config.yaml
n_layer: 10
head_dim: 64
d_mlp: 640
norm_eps: 1e-05
positions: "rope"
rope_fraction: 0.25
tie_embeddings: false
init_std_qkv: 0.0579
init_std_o: 0.013
init_std_up: 0.0579
lr_mult_down: 1.5
lr_head: 0.0228
final_lr_fraction: 0.1
batch_tokens: 16384
doc_mask: true
MLP neurons of a small language model. Each row is named by its layer, matrix (down: output weights) and neuron, and shows model dimensions 0-159. Each number is 128 + 32 x the weight over its row's rms, rounded and kept within 0 to 255. Numbers have three digits each.
After each neuron's rows, "fires before" lists the tokens most often just after its 100 highest values on Wikipedia text that the model never trained on.

L7.down326:159101112164135134121142153136154115134108175110153116127116136115132067143122173147111127164115117114130154061148169170180180138090126152139094104086125083111107098090105169141201060166134129116101092166108152149183137074087064079117134153083145202166160135091138080111117099085120095139092132139080111049167167137126104182115121160130114138105096092080126105107100227136126142139075107132076125096115157181138157154103120111079164085093136117158043134112149118110076149131140145
fires before: " ", "-"

L7.down622:107119086166148150101097066135174095128175102139065130147114132115087131118136163113168118139157069128126095134175149192169117160117140136105161115154091174177110132107110132131157145151128134111151124121061108067120150139103140151123083152135109181173098144145131176104097083132090119093090138143136140138174149071097118113149135089142038076109086097148106090061189181175150156166159116119126134040109093145117183081127125163124173179177107134158112131193075128131141127158155072
fires before: "1", "2", "3", "5", " |", "6"

L2.down389:115098154165155106123064176124151111191106108116093046107137176125168117096167142156160125101076150094173123134144145129155148109162154119129222128154093098128125119138118116188124105143130156094142190069112167114072134173114101163107159117163065097110131106099163140139126164159156069094061062179077131150149169080136090129138124126125105162090092093126084110155123112127197113108120145121136111074096176120055106115110153093131165160160090133117150158096173108136099163102168153
fires before: "\n", "American"

L2.down69:133132129125143078145094104113166146114167118103110131153176078120151119110123127177105079105146125156158111104103104143089127114100157085131143166142131102127074144143110120107105121141147144143169120158147101087134081114108170109124160152071148126208147148059144093103087150184159150190064108148142133099129106147193124118192144095142167133135076002047143124166103170076133088166192111153125109146103157143124109146104094104159140083196177111189130087097124141114123144155102157
fires before: " ", ","

L7.down158:096141150124120164093140082093142128155095116105127132173133192137143144092154142209106121096095139165092184156167125113184133098140172153119109153115126163100108116053141138079175119116148150138068113105129108114147127048142128139146180132132158150108156100088179104187143064131163139149091109080124094124065130142057181143183165123109083098218135100206085195121122158133091158141099100138149128166127176165125090142145149100192129114107118157108114142085132136162107131140096113
fires before: "0", " |", "th", "5", "7", "3"

L2.down32:101062164090094178144144127156075100151113108140069079150094188178112163133118136079127146135160118097138054134127180104111068172131133127179194145162139155132116058108163123119153121121154123102118115200031169088131169123067138115140137095118178126096135133153169162135126134069149149111119070107154101065139143129136137134157138140153119055165136128111089124128127070129183142080120154099134106146097098169079087130104144165105162140121179055146125122122108124097169143158142126
fires before: ",", "8", "6", "5", "2", "–"

L7.down441:142115133146048105142124088135084080112199184143099102111180121139100133156100118163105088142110149124126111127140143092133138151115155125122187133166133145134149160134170138085129119127125139086094160170186101109121128073215130117116100159110164184134170149115100105079093155129110143097161123155132051077055164144042134145091160169101149154092103127123114120166144201177167166080104142162130067151142096101134126102116085076116082168089110120140129116171196142083135096095122141
fires before: "0", "2", "1", "3", "4", "7"

L2.down615:139150142143113091153127145081142068148139106129173143164151113135081086049207115180093112101102110112188127179098123121185113103159103126141169147106137089103087069134148140158125142123133106192130120142076083105094070102135132141079169102196108093128149118096149112131098117109125117118108140084099109082187117134131126180171136083132159145136133026109100115133095134173136169091129137096181092158154105164114098124122133152097103176091130099132140185213150111072138135195137125
fires before: " |", " life", ";", " career", ":", " rating"

L7.down34:151136112096137159127122139182131131154125217091141138107111098089176168110134130161136013150147143131150135140133078141162127095139072146125084154074118127103155182144135141108128116156129098143020119087129115162041150124121102112088134183124106152093131132097118124110105146072137140197115160145082120128109110049132147153117148157199090113110134092112104140116136134160138084086129116151060167090128126217165171156122122057121146135172154141161161144125146145120108085122117125
fires before: "==", "The", "In", "-", "===", "===="

L7.down97:080084166114159120118125135071148184160172089141056106112114034200147175147157156161126175108113093118102110169141114031119118116147210115157110113113064101118119163151087148101100140096158160077101120143125086084105164133161076117157128104101125145112162108138149132119156127131087139170200107100114132160143110121054118140123100126133117112117115109163163093124138150099081100137122155198153094146133141171141158167127103140070097137158066161119136119075129137146072090114150086
fires before: "9", "8", "7", "0", "5", "6"

L2.down577:105126129165113070124083176069072123127075130114138177066127095145097149133096168087116143145127123143117104141132106104112127104162175126063137131113145143172136163170145182173145084077054114118166087142113155145068175111161124138153136094126103131105150123177139111105214173164124089086080131178129176097157092173119182178120085121149065156114128136127155086119167112142121105132114121116136142163146084123137155118157105083184173204123084114125098146137140173098122183082067123
fires before: " |", ".", ",", "9", "–", "0"

L2.down481:105077096096099125138121175099178120141114146086078118154168148103101118134152154115102120098166115097106137150227120131144091133108158115117187175147096096126089206086177154140115122097156123125110118130124128097120143090117114142161135098090121133145117166130141154078094153130090057153129108146124115145143129175161034111140143163200174194164151085117168179162134128113099117124135079087100144115141086093159151112159173089195133054141106166123136102196171086096136093159168154
fires before: "|", "-", "\n", " the", "==="

L4.down356:139061091143090134173105128145116143092157147118118159123099176128105127132143159095103115214119098070155133129147249092146152168119150113186173159079082115113132107113172139135109203084099099131125115155131144108187125153113133126176118208124101100119078185144157157142142073160087109093106101101103128091161103116158095133126166179161121120173125157138123149136106115112096118111151154103182150130192113123129167126096127105083112100127153145142169163071133128202114113062174101
fires before: " |", ":", ",", ";", "ui", "."

L7.down238:118133136113130104074084130145151111181176111152140140118083173140171114161114076067190143155099121142065129111153098113126138116152177185110098153109128101164103104126144106170130090162052136126056187123106176122113172118116118078122135149093133083131115120120135070074121078090197207156126093151166148098124133131154070110079129102142106156141096059131116101105143096185133152100111124047115147103135121141165192168121141138068174120184163126106086160140115113147095143152136147
fires before: "\n", "-", " the", " in"

L4.down338:115133142078101095084139137079204174163157133161109097142121078091167138086117200202139139126093166130067158087146102134096109067127142111119154119110139106146109099134122166150080182118176139107089122124125219111070086164106129083125124141055089147136155090116172133149149149093142121144144147151153106149182137125115071113124131164106132169110128111163109149075084078106135113122167096186132071143166135138172182143078085160154193076095143132121107132138148137156093111140125185
fires before: " ", " the"

L2.down578:072130146127139082081099184087150096137116104158127093081139168086125143106158169091148059062105178104141126106135155116119137147142066112160140112110117109149132122124138147144199192149146146088096163116141159107140089143155229144164165150128118093138169081130145149115125112134145101103166163093125178149033174160170127173104172115126098095131080102136176179099148106078162112116118135171113030154110165048145132125118124123108101099123129118171131145151171133130093107126092102
fires before: "2", "1", "0", " |"

L4.down391:107130110119151126137128170132144148130146111158148074144141110140101149117116121141134112052068135104099097169143161154099087083120136076124162153051083149166164162125170139162147119121136100148171146138101169158075119144156162199109171135161099146065082093146080142129123142125137193192105133164137142136087149108195068167124054141097094156122123204118152102191144084118088106176130139103096114175108074135125144127129153108198101086183137112118068150080110123128101153150084153
fires before: "s", " as", "ed"

L7.down499:117062083136146075144155072114121113098101176064185128127163098097116111064102096145090123169174163161163178074145114142108106130148119145106064185123161121105127102127178154093105157150075102141184148113097133173108124107140162100086156105139168143162116135152110160048088140129078161154093109157088118078153125135176102128139142122145145124080058087154134123110125170122129098074086080106109153124093069166168119153179109145082147133081185172114136174105107150173135128108131094
fires before: " |", ":", "8", "9", ".", "7"

L7.down195:145142131167198135158162106141118165139214121085120107108143117173102128071100119075088060142120021176181164114129135132176156128101130107094096111180147144170110123177123163115090139172150130127143133121129127111103074065163168152144207142092108115099129131124089071133155135178149125121119150120106115136122148132131094150143209146154144118097189056114161164159095123132114086105083181150080132154165075172125149149120103072135096118133108111157137124137180150134096173153120151
fires before: " ", "1"

L7.down328:155126121157121150137157147122063168129098099117094110112121117173131184164135135097094095119117130084139037159124167121138125163114168146167137154125152172113126201112206178111123154155117087121140083140156107159112132126127109124121069067064112084168115158092140137166136141133124156182107162224138118186104094148151107134151129100139094087110155123104120157153118142141130101080136124171174102163109087101166117105113098159149087100214066056127140192121141098151151154113159197
fires before: "\n", "|"

L4.down272:167173099190123178105119157116120143076134136093083137147139163121162111159104137202153133158157113135080127130131062161087125141154156160128130101025175056147101133130128139100135133187164136102126125132086162139152126122143105147141172123101102139100092160135146127132145121123160168150099175120118105088112142128157209118115096084110085118097188094148166153172089121112198148202087115187133137148085106202174112123185107092186163103132140084132072131121144133171110171131099142
fires before: " |", "%", " m", ";", "4"

L7.down55:116097186156114137122218080143133145132084105102179140110137129173183129157100131094155120150161145111119112092112177118130197145110182123096124102148078124083108137091131185132118101142134152143205124137153080109147148137087115089164125149143145073155078165092130094158131115176080145143089081144166170088108134097152162191205141116111191065127136168113096080120114152079131094120140178129164121163130148125093126112109145122157114194109111232142141093156099144140111161140085120
fires before: " |", " by", ".", "rum", " Label"

L7.down615:114045089141157181099115162173121162072136166108159133130095135075195117132146190113093113150143118121105175109133129075132142068079139090177134154075117106145152124126095181153114149154098110088138137147109069135103144118164147158089117076134175063137026143127173090132110066109128179188091171179078166082132143128146152138136077140097167157084137107136078100144130136124145140183138148121094129102077134144151101117154139100121107071098067156103124116119098120134141089163141147
fires before: " |", ";", "CP", ")", "P"

L2.down201:148141180139149105130102167058155094158136120139107151142179151138108062130140113063122105122150190115082152169130077072169086081098132087113154153146095107091153105105214123173140143144139123158221163125108144084105132124099071081111150133152126086132138112147145123117165090134162132143104152171121180138149188166103204154185192157106159126091150140076140129155158099118097103130126123157167123122135153079062112152122139145093186139147093088112158177174104098095144167107141134
fires before: "\n", " is"

L7.down438:148081110130110099084127100094119127128142115147128173142161072145190149115058143111129140206096127124133159152150085201185104094069113104108126166211101122144104177110098065115148167130216170167130138119133126100155140149123148102105140136144099151139121135072106112092108058082095179127097127148103122198103089111149130184129121105104140092175189132103142091132126132200094118137153136192071136106105080134180099084139147179144131148084148177142106135149117122093130152123140155
fires before: "=", "==", "===", "Personal", "International", "|"

L2.down544:136120155126147060107112138121097168123189093087163090203178157128085093064117129071128163133175084094174183110113151158185124137122161119166078113136072137147118108127090059158140068144116093106122091133106166103172119181153107196170108164100137082131127106120104104147144101146119081140194108166122101136148076069167151103115124167144115162106138156089070113173114100108135098118143147136109148093152111090167180073140127121138116107122133130094160095115121140121158122225148086
fires before: " ", "cu"

L4.down602:100116171067121053122075206138125096113080134137132127110126080145092108069145098199135099149109114134188138144145099143169126129162113135097131145153174106162142129147100140104124129096133117112093074138104071098117133137096088159170128111114112132071129127167111106149134170168154158112168105152175186093115214146135122072092133111080103125117166159118171185095140070138166108142117157197175084160109121109138139139173087077147073110135169167142181145105163138149075108092146070
fires before: " "

L7.down277:152097096129117152142181170105178078148134080123129117108122145065124083106120102124075095130124231115141065144116179099074106084165185163146113132096170090179107078126138146151183110153125085186134084167142132129057146091082113150193134102179148129122058162141114078161139142091125160175152159165072102106115112167200155126135130110119094165143125137128130134115160133125157152152123109152055142087121135115105146186122152129133090110082082126088111093103114132151092121115145091
fires before: " |", "E", "%", ";", "W", "s"

L4.down286:094117144113086180173156109093111149111137108080121202125147127126150138166052122105119157135147159084089129154176113125138162120107098072207180137136127139167170103098134178193095048088134114148130150140167146099162090133083137147131174089152142129098076153094170123122122129093167107136125146089099132127107119036099110073169139086131137142138137146124100098079093129139102117109092140122145114123173079126178170066070105092090164073116188132097157193107108166133113134107152112
fires before: " ", " |"

L7.down374:145089100144098134156090110130088095150164184145117105148131160116185183143074100134160123179118126070140160164075174120115148124084186133101177092187101158140097117172149141134127138115126152094131102087119090097101075119185072130105119174097158107092216118060203077160163146122137139102126071174117114042121140118110090111100179069148118147126117105093162097137079095133120105144114091113096076133151142141144140135177100104081148156128132144134129127126196117106092121109074148
fires before: "1", "8", "4", "3", "0", "2"

L4.down276:200111124132100121131092143105139093088095131128167155147113172159137104133118124127123097154090097198164182148152125152180174109099089148069139130129128152112114093159174181136066120097098167093072195162167176175135100156104090144109145088103171117127138091130119151138100156119104093114161069114151169141156152081128110131086106129199163197112099130162081154076143097133089121164097173110044100152121155195124169144149100151079142057119121134136125102127146106065113103109098142
fires before: "2", "9", "1", " season", "–"

L4.down242:080096147120123076117123099183123166091156169166148148150053131147192148068175102149136163197158133070140123164132166087074153126158169134114111112111130110148141057128083138115170075107090138097100146163113153104143113172076135125083131174113131132143088133122118124134047120129132126133157195115103126107060207126144182169110111161099107143111121164191137103160120165133116178107168145072072127129102112123107115048153138099126126155118130116147150142166157150109086080182116111
fires before: "s", "re"

L4.down32:176117124125148109147117093134145135161173190144139163122125084081076139103162128107132075151121150113094133140083140105148166083121153134116181146147115096165130134102153137181082125148125111148142077112139139113108045139107132050179166159140108197159151151098119071167148146154043106130108094095015135174114156068060126110149094165131181143138107119101139093143128099173171106117148157184156109121088104134118176145116087115135133111131106169185197113143119149097107145081112117
fires before: " the", "E", " by", "W", " ", " his"

L4.down266:119123133132105087160102126162177056104144100182080151120153149145165139107156118174129151147123130113152182155133140111139119096148152112140149151115130124081129129170072142126081087117089100125125081130154147058097150161141121181101146147181042143156050104133176115167137171151121125081105102102143104110095106181143124099156148110055129118108102141085144111155098110157111089047147129129097085068175182102180131136169172183128146125230146107108094108168132090155141120145174119
fires before: "\n", " the"

L7.down590:146150106169151131161091057144146121140168116098090125109158106120135146113125137094087132072107139073132113100155124125114113141089139129105129123162129156122132129177088124110094115167157126094125117146122090175169097108173125179145112163111145179181111029076113046171142156212131103165152132070162120115133126113085087093130136103109182043127127158125145155098149112087081149116184144067110122164146194142145135158114118109139140127092092071185113114090199047119104142137134112
fires before: "0", "8", "7", "5", "6", "4"

L7.down131:115147103100120126136123163151132113126160155138155064117180127124086169156145140150167103126124173199147117149158080112147082057084065098190134118083141129179174158104162140067068149111128135111107109163107106151118109112169164139072178181193102134133147135144100201115139119125120132120137118063103088109098092140166130151093183115141119194102071069114080118097140093158078134164106142122127104129181134151134119119152142124163136075133054098087132158116180194167155137105112101
fires before: "0", "5", "8", "4", "7"

L7.down159:121104072091118146093124106128168106126197176139138191130168143155176190122123132114126124157132112123127148132123088174148123135155065166097090133194105146156074151120089122118162131112162111114105107127123135182106177141083179081109159121150138161122112179114120103118101114132099159085121150063133094145166152052141137156128139141143148130097158152130135130132144065254110128096150143190103107144114078189185135081108162090201099132075145191167120150169142134102112106121136152
fires before: "==", "The", "=", "==="

L7.down112:089103104098106109141179182116160116143105161095144137158142134056078097113108169114079066103136107116134081150097128118077145129163109157131115177168134086124124097090074134163103130074134138173135148160172103114197104136112193103123100122153094107118129141148160126099114139128141143094065191087139154055088082146098103125133187112101115104150132065199204154110152076113146126140096169160139162161158160141161121164171101089158140094140156156069129140114122133099086136187067155
fires before: " |", "ed", " ", " Candidate", " Swing"

L7.down312:099174067147074126165123152144149124105073144172125140139155144117084195174115128106126115179106171139112134118163112218182156101124127134174149085079154118121117154135135122146119159119101135076171117137142084177166182143174119162081140081094107091137144133160109144196136096110134107128098201125149159049114094160152111093134157068121187134121127166177102122191104153108065145154128101131097123100126133139121167041099114158172101086110108113133095118166136141107164097181096170
fires before: "\n", "---|---|---|---|"

L2.down500:159127138119160123178174118150073109126142159126175171151097144096172139132139131100161089062160126171084143115180178163152087171108134124154149145123093112088074177074171137093151132170123141114066053140145158079051120098116088120170137132126073117198150143103124135112118099119122147201116106136137105132098120113110119169166100163167161116197185156156083087136161134171178127143132111094140160163058101163089070119155131132113171103170143122099089138130119128128193131084112119
fires before: " to", " as", " in", " by"

L4.down576:192130137132145094119077116168109125141206184132111144084084095131100097107084104143110126161125123131112111094082123115123114171125119060131138130129121127110107141112075197097193131181140147114164122101092153131114101167119131119148131133164176163123132128156086088144137067167123146097114145189137107168085065170110033087135156152157085084176160163149098112094139079128127181110144159135127154085107085116044178174126128161102138177154070112129181117083159156104170119123161119
fires before: " ", " more"

L2.down293:153107125124151116152127114135071153154140103152113133130138101146026114084129111144206151126137134106113137123116108171167159080136081135084183172113041132100134121145129111177109110124107168107093089079121177120136152074123086082103073110167073128115076166088105130133177131145142120120146105153114103105158101132138157097085216187148143058079145133154105121163092169172121190130088132122186104122116113167182118118103162124125120110121142070130098115149141090178115119180161065
fires before: "\n", "---|---|---|---|", "s", " –", " was"

L4.down178:133164154175083164065155103143125108126131142082151136172091140196134143112139090132150112147157122177149144131103076136148208130145129141103167118143105184132117176118143149115110143132171127059083104075179117222118125117126069136092151122146107153111171109115108126132028145095110154166123133124101079194145106053105127110156153142164113122195117158130089143161143137212134144099106159163113115156105144140097137175137186144132114100125108117135141204114221116129136125112150136
fires before: "1", "0", "2", "s", "3"

L7.down545:143077118196178140155147119164140158141173155142115168129126136168144161133107174153093064082133112111107126198110131134146145172091126129151126183085108071177148150113073119101143116130141052157073112112102038129084127105121148142120117227166148117083154182090178097147121140096136152109118153089101141163136136185126145037129162082135063113127138102111118132217140104121120124086137086153134162086130111185164132147142095106122107166112119145090118163097141159151149145130111129
fires before: "1", ":", "3", "2", "4"

L7.down91:113140155124167177141118099121112158152158173168159102119163079131124125146156117186081124074132115111208105158105140137130159074143171126142160125153126141145201144134161081145097145132152173007106106120162077159075125116147121157142117109175107119130228143104121129105066156140126077157100080079108102109127110176179098094142132145072103149118111158114119152145121196149140170113116160146098102161124107121114107140099142130133139194120072161125171111123165162136095049102144096
fires before: "0", "t", "5", "2", "8", "3"

L4.down180:127166139124106140073107159183112145130134084125113198098150086116161113087098105145086133124100138196200158112104145109121172139110134100143126118147146136096183169102108132142130027172094134140100162097152110155168135033094146127155174115173195107149083148098121122096140156145140132112119171145129102102152083197104085113171153119187151129139096139140145080152100141110165150116105130143086125077159167126117155141111118088180175183137185183157091109167122110097066149151175105
fires before: ".", ",", " of", " in", " and", "\n"

L4.down117:121122170114173118113105180154140170146123142167133094089166151176152119153098188143124107128149121035142094160199157107143122152117164122119168151093156138104105140137106144107050116151112152192176172141087119121089148183154125135059121130120141121147081080133221155140073136116187182121082104143119188067205167121156109090142151073162129145107150142126087112132079161177121088118140096153080125060125133120168188136133137137127155111173132101109140124123164133117142105115143149
fires before: "\n", " The", " In", " This"

L7.down82:180116191198160122152164090095122128129154191149151114102110078162107190114162189138126070111116136126157162161125183115154108122136127119148167102098134099119096153121199101140111155138122180133115101159090056152114157058128146113127147071132148185109123158113140104145136133154111156093099113124118173107162120067125077059147125138149147217146105065138103076091082128123171094126118127175055200103109162132115125135185127144126135131133075079137144120140177125096159108110162113
fires before: "\n", " ", "2", "1", "-"